config.yaml
n_head: 6
activation: "swiglu"
norm: "rmsnorm"
norm_place: "pre"
rope_base: 10000.0
attn_scale: 0.0884
init: "trunc"
init_std_o: 0.0296
init_std_up: 0.0341
init_std_down: 0.0341
optimizer: "adam_hyperball"
lr: 0.00962
weight_decay: 0.0
warmup_steps: 275
dataset: "wikipedia_en"
MLP neurons of a small language model. Each row is named by its layer, matrix (gate and up: input weights) and neuron, and shows model dimensions 352-479. Each number is 128 + 24 x the weight over its row's rms, rounded and kept within 0 to 255. Numbers have three digits each. A neuron's up and down rows have the sign that makes its largest values positive.
After each neuron's rows, "fires in" lists the words (lower case) most often at its 100 highest values on Wikipedia text that the model never trained on.

L5.gate771:148159158164117098108124150122112144106147172157109121121131106154124123157131108135124102160135130132164167119122132132094114148148126095104152095093100135089130123137124100145137142192156129122130134139092121084175204143136102137108149123145104150120106126132106080153108146113106153131121105165102137128121140063155147112158124148171116128136130173151142133127149109108160142146157
L5.up771:167169137127146135126107119131155101111146133130108068151107094145147127178129119128115150097118133134143148124167119107140141152147161124125171123086111128140158189115100136111121126146125106162117116087115121168159119116121106126101120123110125091172114161091168122149113102139121131113150092150099165119126122078098161139116119121133152145100131152106130105114148116141173167148123
fires in: "round", "season", "final", "game", "court", "series"

L2.gate1642:087149130160116120084136126195158077125152126145120130136155165122139132174110129142142179120101144127140161102132134136102126133146129120159101134137141132153119111135099134127137183149081124120097099136148127133158134110107165147134123129150115078126126073160130137103132128121073174117140129175126120150180132107089126114186130167117141163112095136099089125047109063128108103134118
L2.up1642:094149089149159146139119151157109113164137134142152107116148136116137097132201104094120137129147107129144109144112133137104152131134160153137145157113109146142094122116113167138172142102115098105116124154083135159099135127119191135124157129144094106084122131137143066156084151100189102137117123090153105152074128145123140123159127141110127116137131125122127099138098110067131118170111
fires in: "of", "after", "next", "to", "prior"

L5.gate422:150124138112114104140151153121111111157141068117149150143143176163133209137107124125098157068172080139090109149127143152144139141129158095125133123124151168161114132136108163073117133151142126139155111144153135143090135100131120116162163152102095132149117131132139121119141114104097146163114105118125149096126134117146085124130122138141143100083075134127165141142117117106097145115138
L5.up422:159115093132130119119131158146110116161119101130146106118102128145139130118132102080158126075126148097148114142149081107107105150137139135121115146113094140167142143131108170094102123146152108157145114120143097112140145146084136127153092122142157103126146131134180131156140103089100116176130117137090086116104160116141098120120122135134137119079125134150135176137136125135086129155137
fires in: "these", "such", "those", "many", "others", "several"

L2.gate1128:106139128081130127098115119106109133157145139125108170147144117101113110165138135127088099146118126120134154125103130106127109150104104092170158113132117104090155122087134125133156145165124120169133083087137140101122127091137090156135091143131134136124142066201099125135124156113076168127077113128158137138135109121122117137170136127126093099135150153100138138112153103149126131093155
L2.up1128:151142109120138069146132121118115137159146137124194120154104142115161138138123153161124130166111121089139132108096110106125141148137159080146112114090135104063108177095118128132140151135089123147123146158128148095121137099122122176082128134087153088136137124118144146104143143141130110150114123132127095125118134143154129105176127136148103117125113132129120148113143127130133065158092
fires in: "round", "on", "game", "games", "irvine", "match"

L2.gate1947:132136133106124125082118105106147130143124151150116155113096115081112146111106135187152162108103131130117136165135149121119120165149109113140157139142131120120153141129131140139118086127134109149111129089134119151155192163124122104142127128097103130094170087198083173092121131083123131109151172124139133134091124145120097138133124112124122135119178087168111133084097184159106146131151
L2.up1947:143143141121135115091131149122141143106089130142177149107106121121111105081153140134152182063104131114161084119146140121116091123154135093108141110108114107098154099112118142081092084160115144143155142084130135080141130122092132156120103114136112143138137124133117136161135081086118143167128151184098144084146122105132129113130132143109109148149126126146183140152111122145121098119123
fires in: "in", "sport", "the", "sports", "championships", "running"

L5.gate183:137136108143123115136081183129098118152108074133138121110125126137143127113138129131146130111131119159107138127142139135092110129091159146096116151106088129130129125123133100111146091118154157122085160142152158122156118147102072143106144111100099128174142121105121097134136137121126111157138166132108140149087154111146151095129124113148082122145176144119143151121129108178120140118134
L5.up183:122111175126156141127118163118137136149137149160096157142110139126144139076128116133132158129120110134140159145083101111149157119127096091166105128157156195130114143130143116108137132137115146148173112165130125149134123132108089117125122141140126119117203085148114159126139115126123103123169131109149139083127124134166120138170108108112119180111125103126178142149102153059167133102112
fires in: "united", "war", "revolution", "market"

L2.gate212:168142131121119093144106120120100110179106098086139135104192147149127147137147123128156120117136110140112112101109154153132127150143150108150099122109154133144107167143114112172130090145127123145156116151167158122125143153126133163109104138122127075094148130131117130105105167124115091130099115120092112119131138139099097125100119120126136143160146084137122111123152158142124146113138
L2.up212:145163091138110125125104158116183144135139133099125093145148148137111146140159123170157128142173134132138086143155083114136129125099141127120143108142109113129135118110135117134107144177099111117135169162144098157153115128136140140170134104121135119117154066165144133120108120134109173079102108150112131138129102129150072131125086108127085135158168151084158119123131164157150160099127
fires in: "than", "number", "up", "s", "nws", "main"

L5.gate366:071107123122093166177099121154102114123114131148134122128111102102126122123164105126094165171130127088113149152125133112120139110084169086084135088132169137132129097124131111106155154129185136113078119103086120114078165149102126131131105126115136185130157113101152086094119103117125114134128132112105119131118102145165110129127138127148145122130086137086143130131164148186150150120117
L5.up366:119188152131117151126161138119124151101140146145100100141157119107152140099105160070118110132170156111117141127112135101138119122140113120079124145095122160124121119141155120128150164092108152096118099139141124094110124133095116131147082159148148113163122155120100135124145159125132075111106153124121126113148127124160067135116114173146154168102113127149133129129134139138107133141136
fires in: "from"

L2.gate460:083149151085166150110113097115141158140088106133152151083100127119113096168148140156118157105124132070168130137109113133137126165147106102108129111151160138142123107114149094174131126138162123101122134096135116091097150157133092106154105172122082104140160090121134187153108112105144112121098145171110118118128172149133148132154138133142098128121128112129177124132115150118118113129148
L2.up460:156121145160130125138109118139116098118156162158138091134118110100141145112104104136149084107177093166153122141127166146148159134126138137145131102107125125121122154133132144164127138167127117109077160097125150156153116098112164139122093102131144109083127116115102157203167115132143151120152117171112162129127066147121169144198152100115119070109166128126124129083150134139101123114105
fires in: "m", "metres", "record", "1st"

L5.gate1680:129145103139132107156102169160128169118115132104116131154148148143121127103156138129078138113135172083142161138142158107156154122137120143137130135116115119155095149119130099143103183129058135149121161081136176117090149157087148135120136195165124109123140144153114119167114127117127144153138125119117104144161128167155121141116138098098162103079127145116125117140104144141105160137120
L5.up1680:114137147128130165138137148090136110125146134133153128133159134184097073152123119135132140098170113102114119124131111144138110104087134165091151158119161146165110182142105105111164099180135113107098139125140159138117137129123111166126152134133124161120128144112085140116114118144119084121086124142093088091131124174155165110129145117169151147158118087152130111110127157111136171111132
fires in: "new", "when"

L5.gate36:149119088141151148154117115136155093169121139079100150144136158122149126132152113106102127093139086133165117151131159165139137106107134160104080098084156098117127155150190129173089140116132164133125094133092132114140164137140121152148132154144133156101160106171157139155128162120114137135122092111174101151094092141144126130124137114129166141139149151141168119139120108106102126134146
L5.up36:120143140140154171130121111177134098148135140117128157146136107133099108145123133085100146152101118114121119143172107116123128133120139106108100093108138159130078151147103146155113147120147114154155145097107152151150110111118129149146140142123123152156158109102109143117157141161134131167150130088122094155115126116133129162138118128163121131104125101128094116160131125139144081094132
fires in: "some", "many", "number", "of", "local"

L2.gate332:109089105140114111154085142148129107127097116110142147121154146123121126140087140129103108156173140144113134108134156138100139109110126143119131130155133135127139097094146149130144111143077138145131102097135118124103133130152078107119146143175120129123123129146122119119152148124116143152153147132085131145083076099167158116141133105114113121127125084132149138155115135112098141124137
L2.up332:118145159116151151142108090147127131118098150133073143116131100148114113105121142116128094152147123134141102119147121121077119141154139119084134093108080156142128120136165131117131128086175106138135162159154085127136143122126126107141080162173137144104146136154127170117121113115110138108112154144127079126124094144121142089083097127150113126148138081089109129106123137163120176125101
fires in: "it", "this", "pickup"

L2.gate49:136123093104144145131143115130084105090126096150101124115121121136134114101116117136153103125102120134121108123108113113110118118128126118117122096074112113119149128148119134173131114159127160128132150150197133093115084146115120161100186065129141119146099143113146151110114141177099172150144151104209083118148155138145149132161160138128127147106127098160130141131096103088124108122116
L2.up49:131137119119108089116153100126147169112127146108143138143113114118131093091130122143115145180164085134184116144109151131155117135118172116107132138103159206155127119138160112117145134147172155122139143103121130115182162119135112121138136129143112118170132124143101151136115143133129132136138121090143114133126130117183146120156178116094110130121087153142163133146122171175129063139152
fires in: "or", "as", "also", "then"

L2.gate1745:070163082130073156097133125129079116127100148080140127141117098134153121175156096116142113113114183079170164146141124111128103112146124103122153149107168101122080101140129144117095129148111125114137135119122143127123124109119072157160128148150114104146158115139158141107131144156121135125118154147117146136117120136124118134121119139160090098140100177146131124119116112144142118105139
L2.up1745:162083162135115122122141130138089142178112122101083158105134068149097136087100105148141090102092138142099159164126186134131141133144137145133125126129102142121139149099118116124118151141132095161163094139178120121097107144118144126095104086119096108108146147120126144171179114129137129121126121157126137146108114141128149166152124154127169124121101105133174076142086156116124121098127
fires in: "one", "forbes", "named"

L5.gate131:100135106149119108157138133119142129172119109101115130105096112108125124120107143154107182148127118123066145156145128122130135175128132138117085107150107114105137111130129146131118139109141120114099112149136138201143102138111150095113114137127177094101120152128128171154115159047133105162150130114126134168105144158141108091146125132158145118139123117111156130122100112095186127115095
L5.up131:133113096149099128122112073172150150106103127133102136113110104107100163113124132124082120131105117155086176083163105111170095175138131113117124111122118114104105124162153166144136100115085140136146148144117141201207122130119129116112128158097151102114140145131102138116090116072128111139117120125114144172096150139164136154148133109139151121136120123112107134131117132109169098101119
fires in: "how", "what", "who", "where", "when", "which"

L5.gate423:135125102140073142119115154099132145151145096130106125099178137097132123106088127133099119157124093106104098155180108121112162129135078053096122136146123111118135126131044140158082167141102124124145141133147147130086131137150144127137145152108111100114160113136138142104138144170120146177084119139134158122124118111107151143155119133076114151145102136160108138129131074114118133116143
L5.up423:122097121115133099121127153173152124151126139112143160138121104071108157097160086116137125153162095127141141176131091140131151118146112137135150089120098110092147134108116145148118103112106124176141145127087140170117157148139135137116080126109100114155090125133143178086116123135146142142185130110107148117110119119132105170136110144108134166115137117105129163118140092167156090115140
fires in: "on"

L5.gate137:102143116072137133103114139149162108093155120137127125115130146163111157123149127154105152119155128138139132098148153145160108111160116129125100141156168134113109139162175126171151101112151098086102136128145080152124148125135111153153125170134130158113138140105139106116138122087145108180131103169096165155143102112130156150116125137156113107094128136129137116137117145115145121129099
L5.up137:145109076119184152137144099143140094114175152152133106124146116141093132109114176190167119070138136138117125114151157169110177116110085162131154128160125134117124172198143132142127108171122169108126113147099162128115120108157102152122114130122135155119152142089114107089130153118113111119077151108126086104134120081120129142114118115115118108145168154125139115132098169090167139091118
fires in: "because", "that", "since", "which", "thirty"

L5.gate862:119122101123116112140126174110163155097132098123167124170133126111156085113171153092101143134145145124105122146104139154141096184144155122148094117132111153150145124130157142110144168127168122167120160153097143131105117184077120150119093146147129146137157140115115131135096088143107130128147158123154127132144163092122122102121148137131138145103147167139129118127100108138100115115142
L5.up862:101143147134147154137150110114130115130152108193135115144140163111156103150137124102140125161080059135125106117134119135106143101142107145131098142184113105107110115144152127113133137105138106154109085177159094183136150153153101100147061121162128131088137094168122131115165162145154108122155135097144129164102122144194091136168100130138110100138119113067137150097143130094179121162156
fires in: "united"

L5.gate1790:123110092158096125168147153118101142159109133092095105112197110130116113072094119121131159101127107086090115144125131167150110145076171106072117122114147147118168085147136183126160172088123157114144128113183113106150152147087127164144139115187110149156145161119082135161156122152138108135137134181127121118114125160176120121151103117186113088113125133127120160099158123160057101122108
L5.up1790:089127155154111136119126081128118142103124139103119116097123148121104128127086134131078140137146193154137132150130094133144107186136104149164121121094105131123135130113086133122125119123128121120126123162135119119151160132135110143154096146158062132146131071144144136141148149144186136121113122120126162136117096125139130146130130143134143182111148165127107117106153108146107113097120
fires in: "city", "death", "life", "freedom", "time"

L5.gate874:133128170130120124121134106167103120112142135156155157133142188132167106125152112104104160139127161137110166127186127151143075105166162141138146108155164158157152108079116056117117080144135147165104125109121103152106085123096116134154123118108079149140132124122168117102155129140112131161133109110102148138114087120158129129110142124141131156165104138101121135138125139113097155143129
L5.up874:149096162160147122160113109151082085119124100145132152102119175121163123104137088108120141136133132178090139126111127128138123140104125101103146062100130133148136127108080102119114106126074103172131075119175097145118110104115131122122109128142132135109103113145132128118141140147148110123151097124153117101091095120100124083087159124155141145151094162109106103132142136149130176153125
fires in: "it"

L2.gate995:107139134120149118098111119142115131160115143159091156102118158118127128141116083115131143134160158126136163120127148138170072136112151134125100096107109145131105134132170136143102103156122144149153143117119140146139150097107162094112102112152100130139129134126083155148134186135164109169110161080120112138116146109160137115097141144128145155104152132155119113141147155134167135084154
L2.up995:103181124119121106087106152119122145143068110109119162110138122129118097166120135078142130087127137113141114098110158156158093124101140103101125144126119118131088136122138148144134111161075134146123126152115164185090106132088141116129100155136063130136113064133091142137136131157128103173108136109078129152118118146149133139095135163130160133144141173168133101115145163101173136115147
fires in: "when", "if", "every"

L2.gate1594:135077123121100135132167119111130104163111128130115128144097130162127100120152112154102144161143150109139178174146096152124095138125133140145116137147094134107147111139104137113130116107177099141150149079125125125145161120105119115122166160119146129145139099162118095108117168109137118136152120116100108150114130152195118115136097145118104102101136121101109172146103083119170100145166
L2.up1594:139117134134141121091167123121118106135129144124119108113108108151148133142087091144109144147104147160155142132131141135149131162175069166151160122150083126093135090161120166120124136075150099102098163108153133157119134111071137099115094117123105113124088121128150125100084096134112167128179107186131139132177128169158151154142135160107118097103150149148098139157135074104188134131093
fires in: "that", "who", "which", "to"

L5.gate1885:106140111100154145075106152128160135096184123167118103127161126120086137149159096106085114149123121104142119102134143138116129127085138159143115102134115143142139104156128112118111109100135144113096104110078167189121132105110136087166143106122084116094128130159143153116109186116112165128130096131121128134120120135165132094172141104132140127112159110132144131084133159126121096095132
L5.up1885:165128117115136115142134130111138144157172118084100154122145126136070092126088123116095140150108114095121148097080141134142120105106138126160066121149097120103153147124137103153170128117142160139120101134130159128125136106160122155156148138117066137157117160081114112115125149129143154149110141124121118133123142120146170113132154168100128080126138109144136103122135135116153160105171
fires in: "when", "if", "because", "since", "although", "to"

L5.gate1643:135128108102062117162111081126119138125108110113135152118163112139143132131142118146111174153174127164095159122135138156131117127152165112144111096146142119144130147139103103091163090136145098111112141146100123112148159131134133100154122159091125133115128129159146110078183137126138159161142120161089171153143144114109157126140111111128122119151111154125135126165092109117112108151117
L5.up1643:121134140087092103103099097143108142116094092130118138118165111165102168124125072168067134122147116145111122107187136146129119128159127159139091108147127123172093103132114110087161108141151124133164146113150129161113119142152099182137074162091133164129095109136152128068165127117122176160151151152116125123088136129105153139100124135152149137126102110141119116124166137133121096171116
fires in: "war", "warped", "age", "land", "program"

L2.gate199:101140126092116135133134163138101111148153135111128144122125190159173141133147128116161128083126151072077133134134092099151144115120173133107158128093146117136103091179202105081136058127163144143160147159140135148144129142139121130077147094128130120123121156135097119121109135123167069097127158134107101125106186176150158107180132112136129139141095143142107166150107121136101119112144
L2.up199:150096154143125127068166118116125156138115090115109127141105124105125095141140132092145144112112134111096162160115167181151102125145144109167118081129123118115132136115125091148126132104099148166131103157129166092117056080116147107121094133093105093149154151121121089115125134103171104169124161145138121110085114111139124103138148149142109100122127123159091106088113124160111113114091
fires in: "until", "its", "before", "age", "neural", "one"

L2.gate82:156141116120122135128088114160145064107146061108129125090138118118179135162202127099111114137092067120118130151112166159108133106102162108134157146116120140115108152111129129137147164139110143087155105106101162156114108102116089153111122114145109100131156102102129122153156127131187082151072153107133134108124207120126119122163116139126140108147147156162155083128098144107118121118134
L2.up82:120122101093109085109101144099134089127136097134127141113122154117142146133147080107131131119144149151122146125103152159101140133100163129128118146081144130118124106186131150133133144148131112109141107083139146132122094144153154090103119108094114117140151141138106115095122127194110153126116155096078149132156111109143183160141120152133130131126112162114109143156100136155121135157113
fires in: "later", "also", "then", "early"

L5.gate357:069125128104094155115091129094126147117158159095121146166142120144111145150063140163131125120149132122112128117145095152139108094103153120149154122098070129135098098141148073123169123137138086135094164121145140116135153144130102117124202110149147096148189130143135128129146145153088115135129189084145120157148111091130169131105116134167095096118134092108091135130152103152129132125119
L5.up357:131173168117163155213131160105156137131113119085163128121127115193074151117130111141160121164159153120144127079131104123105127136087113162143147126092149137123110103109157102124124170136147149156104161111130146129147126112139124088152116142127116101121117154091130106093105114151122142115114126091132138135128097181125196120131150147137170137171134128144148154164121124075105140133121
fires in: "no", "as", "full", "half", "that"

L2.gate1843:063114112127122160120152093114141104132093086111143133094128144141103140122149164125143147123125145116171128134119135124139133133142133147119079135132157147148152108140142130104156174105174103145100106129116132114119138132097130114165125114143080122135186112153127160069133145135132100119112136127153128144125148146137129158141134193147147130081149132118121145122126142128194133098134
L2.up1843:146155114074112115137102161078159076127125175127128093168150142129096184130130145112122141147139155136123095126100127163134147111107122120177099131118118127144156160147138148091143153152095108156099114149101133159112187169136098137086110130093095125112167132095121151119091150090129123160158101115119149141131114116145160109186126150130114079143177151074120095141138149125142140132134
fires in: "united", "húrin"

L5.gate1321:109117150129134136090172100120130110063128118125120161138112107124127147091114121141139162120098155110133113145120124086162174166076132125116101084118091119129146121096100107127146145151077063155120130127145096098123104143155114119148110116194110107139136146109193078098141102134142164156154144105101113130143152159123156133178132148096136127135126131121118126125135074159148119106078
L5.up1321:122089119115168122124146111144130137128117157140128162116112080122137110125107080123119116113109117169103075115072168142104115176085108146124154131112116151130135152143120180082158100127070180127145121153120123172124087123087107122096140152145149105133135155145092112148134142142116101131097095103113100090151141153124125160136121102116171137098123153166158134100095119147147087087172
fires in: "been", "was", "be", "were"

L5.gate1132:100141144099128158097102105153104116174082112072131174092148105117136130136144181093086149094178138126098155095163133132157076137118140142127133152129136192113143072150150092118157089129106097157143156135128097159136129127150093118119116166121111120131134157120115117139133117077145160169128122168114120116136135094121166134096132116089119112156091068134128119120089085099124149121108
L5.up1132:039123166173104129170096106141099097106090130108091134133111172141094134115126108109117130100165172125116194167132131074161118133097143127136112123114093099141122127093181127139108100121149114112122134170192083153125102138152131095127146165168113176139122078136080112087167152104105113128197116112099118158129157116122157113091139139147145134107139151139129113121124136152088142102149
fires in: "it", "train"

L2.gate1006:122147149116134137146116142177141141106158148098146085101139139122109148117078151127131132164144154124102160126106139118135105102140156092104127148144088147144140104097155118080123163142138122092110111170120155145073109135132150132123156130132146124140134132176099124137100124150110161132073156092124109154145155154142160130127161142159169127105117086089076159076139107095163128164110
L2.up1006:131108182113161150114144108135115142130100125165095118140102130114151113101128112100127108113133125091072154101143123159124104155136121105086107168117165193069122142141168113101113156135123125128102095122123133162125126103110139105108169152137124138108102172091117080137074119102142117140138165134096117123164143162106169125081118156104169125124127090136116141127121147084154171132147
fires in: "to", "from", "as", "at", "left", "of"

L2.gate985:143124134161139127135105107133080146089100119127093125146103101092117146175087085107107116096113146122095149119105121082104155120111132131135112096144124159130142162147113164126162122093155094170101094164170159086139121144159111150155138128122127161161084128139095108097163104113136053132121146125107088127145131115115166140128138136136112133119134147130089143143189097097148089102111
L2.up985:118105137153107128107122126126066107109100148164109156163149112091087151111091088141145160113137129160111156116089144114115159152127141118138143102112121121119122148152127137138174124115162111130147125127132163131125124098160123124153157141111122116103122146172121125120139160173142129137118144115148100126095121091144147141137155137092086129091142148175105077129118094115115116142142
fires in: "was", "were"

L2.gate1969:136135105146100156175093148133143141114116133105169149181100194118081136120120143104117073150135121114119157171106132116132131138126125146147127162115131128115136101085145139127130124098097159123135105112156134126162174123142107121116117180164124084138155135124113161111118155113143122091139119071121105096134148142152146152120141120128117145157120136083093142143095141153105102104128
L2.up1969:132138117140147133142130119118095144150127105137124092109123170133101118135148133107164125135114121126152138125090092173104130152130171119164177076095116138182086164112127097098146118164164152149109140125122163124175127141139150150131136122093136099127119140124111132074128170162099145157144159102127149089104142149138155135144131155110119147105120134168094119083135095085131154147077
fires in: "new", "own", "to", "current"

L5.gate1391:136114137139099084107141147141134115128162149133147129121173119136148169129142113133146130097138122139139122121145141119170109128096132111117138134167113126108120116179085127103093127152152145094125106113136124148118116064101103091095143095124152121140120141130157161150146093155105153110131118163147122121164130088106158103078162102118111136123124159108108160106145113129114157124109
L5.up1391:137093105178155109102124124151128142171111114129123147137132110107095150136105157145135130142154148107097137096139088172147125137133100117085165093105116139117138131135150067118102097132165112140141127145167151088104130135124137129135154128093144112135153115120098119157114104131111148122118139112132120098135147137144080128119124166116134121118128124145172115131132129170112154117158
fires in: "well", "many", "such", "several", "much", "all"

L2.gate1559:090135112158136176119130143164125138096154119137107130151154092085128078121166098106123134108110111128139100138155126136127125179129124131149137166105105160129123097150121152116132096138136139112194112144166136140183125099122123103119124133136126110089128104156108156170124123124132073118101129143128097171124134150071122100141137116107094159116142142115125068114123122135083168122111
L2.up1559:153087107158110136137071098117139146152119126121147147145113131107151108118157138126081101129114123127101119132154132095121088122106155110104134136102077126116166133163159131126101119131085099141102149116101108185075152108141122125121087174137099126131135149135120135163103151104179070109114069110101175176111141118118150099128117116125098162153140113090112120141112101104146092136103
fires in: "of", "in", "now"

L2.gate1342:149136111118152093148160151124139117109131059144132130131113111144124123122125125146137085114162079128156193143127140153144123127121124137153147124142103122132100151127150053113119117136099126132134115131166146147095117132152106180140058157135126136125125086084127143145168133125121087108132110107132116112172128107167175146141104116112116086130100142098148103150138136097125107092133
L2.up1342:129115107107115107126180132106089159104113128133124121137122149132108115125125108185122113130155126146120140116094129134126076140137138121119132091155099108139129128155136119129134127144156103115143112138142095077124143122138113149113114144143143149106117152128145168116129121124113084098106203124107091120136111150108085104136085126124107088109115160105148084090128098154129145139138
fires in: "as", "was", "also"

L2.gate1306:121159122117146111151116161096123101124115136128148075098159118107109139111103110129172143068124144100149116156121097140060129093133113134117155125148082097162094099121105120111109131120114134093133142113149137079149155115109117140142129110136105172132133168138108168113117150134104116112153097096107106113148137129132137128107137125166143089097119124122130132163083143127118124161132
L2.up1306:107111106111118112145090159174130098116101118097125115103137132104101092114178111140115117133106103096110142188114093122110158102045123109131154124143068110139109090115177140152125167146075128096123163105120117117134128095078155136088118121138135100124158128065112153118114137125190127117113092104152112120134147106160132103120171129107166118141131134138135136113162134163132119119151
fires in: "high", "main", "low", "original", "as"

L2.gate1952:130144088120127131139093124162114121119130113140163112121112152111151124104121099114146125123121148119132098133084132145131099089101145169116112122148122140164127063134101155154082136120087148136138131156150171123109127084116162076160120150146172149093109134147153088125119129138132152134112130124157145129086132160138142125109168141105163117124145108150163095108139138147104139109112
L2.up1952:133106121146149092158117098137147157112161170160151104096093126146149139127113118125128143074104161156081155118121123132136127143146116125106109124124115185119119117156087181121137081107154168126114131141176149157100161140119143147119137161089123101095179078097144162138124145122118085129126126115142151111131145123133106127106150101118089113113128151122126116111143157136174117149154
fires in: "of", "based", "private", "strongest"

L2.gate1607:091111165083139106110134132090127151083178100128103150124142120143148134123114135184086150172110124123141137121126103132108113133194154123125069120151152171173086107120139133147113150158140151103114161128169149096118133135127080150112106129092135103169133111134092118145123140127146117185151168084153088116127154165136146081125133135156090125120141140120118117131106122106160111127142
L2.up1607:106129124126110164118127106162157173127124115100157180120140147161155121128088148173102167161094123127113119148107127128123116151121147095093105106147136134179105077126138132088101113149122152106123091137101127129138149144112152149129142146116186118164079144130140149142133129098151088152105170100089137138144166143118156158119128161158118130159102127107145141108099150116107183143154
fires in: "as", "asher"

L2.gate733:118113078110116110112102160143152112144143113117119133091083127109110070145144113126107110130145127130145123100108163151152100153125102080159119123156115124116133142101136124155082128150090104128116138121139086135122128138086138114079147158108123169173115133120107161117164106099118103185070176125100144138165130131116134131128102110156135149153108094138132127128108140093169079127117
L2.up733:122116102131130099137104136118182174134152120088114120138093132115116089110105094123155129085124115116179099188087131157127145077128118129141126145176134131118140119114129153149108111142128133132132104108095101105096133125133124150091122107143120109119135120146084164135169137153167088144118181118107104128160103133168091124126104135146124141177122113125153096140102124127120125126144
fires in: "one", "each", "per", "every"

L2.gate1334:151162101159136179105116127111121161091128138110127099117134113131138151087123137078131125114154103146138147158142130131114140133130139111100142145125133168146113114205104122101140121134114160119063135131130129115136190121111177150135172163130125128094124140113099107173126135111118106152113142133158073151165107135144103136135134155161166088144110122105109150124137148135123128136178
L2.up1334:100146146129115165111153102160124116107109149133119112150144161090108168150122141123091110128172112107143134143127102162156125175122122131104117100133112096167101112163143145124129107142107087130122112162122127126097133120142107132094150147140109137139156141132107105133098125104154112139156100111131115127127116134120117085114155112114124154131106104144126123124120153102096089120094
fires in: "other", "former", "by", "from", "another", "of"

L2.gate837:117113124158163120170128123104072124139147085087104118110191136113085155124109096143129127137124120109091112148138155142088139129173102144140144156148098133110159133132116129088155165135142107143095158148171174098077146129138126154124136148165125118109150159142081161125139168138146136163117143115121152103139149129124149123105123154142136118083110122103158119135099153122142131109123
L2.up837:081134119155146119132114070135129147094112140097136165122122139105124131115131153150120141145142143142112137138092137095136144119129093114130132162116138130140082120170145111088100079147151120136202155189142089141137160119111172176102119131112173133128127090121149130154142091086148103133099147106112119148117129097162136162082138161149123120127141152076115128135131138136166108128142
fires in: "on", "of", "bellator", "with"

L2.gate3:159103123139122139083129078105112129147114128106131180107098100151165141121124106142085106113081112118133125136094163149142079116129127108112179133152121132131129160069171126119178153132116119159158125127111118149138105132113151167108131128158109128141152150166119153093136157124143171104111152166108112115131138093133121155151142097136143124132112122147170105113084140135132130120114
L2.up3:131099119128148117114102110141137141096145096143125141140144099129141187074152114104161151099104150124123094114124114105114136149123135135131154158143150126135114146136185166114129115119123169143124147123154104132105129163142156177144150139145084130159180125135130167147136100156101128103140144167118113157090133139101147099132116056127163178110133133157109135090108124120142134092095
fires in: "of", "among", "in"

L5.gate95:116102133133075156201084179130143106170164099142139083156158121099110110083139120145118092160117173129121139122156105114107111071137098116087156130132112128146106117104109135133137108147115130109172135113089115154124102160113119124174112145147110135110101150144207122113126172103162061117131140127133104142105144099106131121121151124101104164137126138122143158103124133122103169085089
L5.up95:137077164112150123125108115127145130091124083128088143160115085131093175120152124173123142131118156142093136113140119120112080122138113096094120134109122138106152109125133122134172140102099122141156146111120162142136118137168081176148092118138124160178100205117134182115110182120098100120131144137106126148118134126121133161121078095127136131143109138122147111104129134136106128140165
fires in: "of", "on"

L2.gate688:130141103104134111107120109108102123181145077111077125079110112136174101139124127121161127162121155140126129177140132132190130115139150085113121163161134158096119129164137122124092161118134126151171133130118120151074153123139138080124107136076146145167157145095076140115134120104167102150124124123116137128134108176142112122112157109144133128084090113122125106113111155112139082124156
L2.up688:085137145125126141118145164103173135133150086140107117119103165128142119085107148115143160094124126129119123083190118124113114096153122121142108150194118092121126103127121093154111121139165138159132107152129136095106110151168125137153125112153096112142140085121126093096148112156131151170144114130141099148084117163102120129167107136121176118105121112136136124131118113135158150162131
fires in: "not"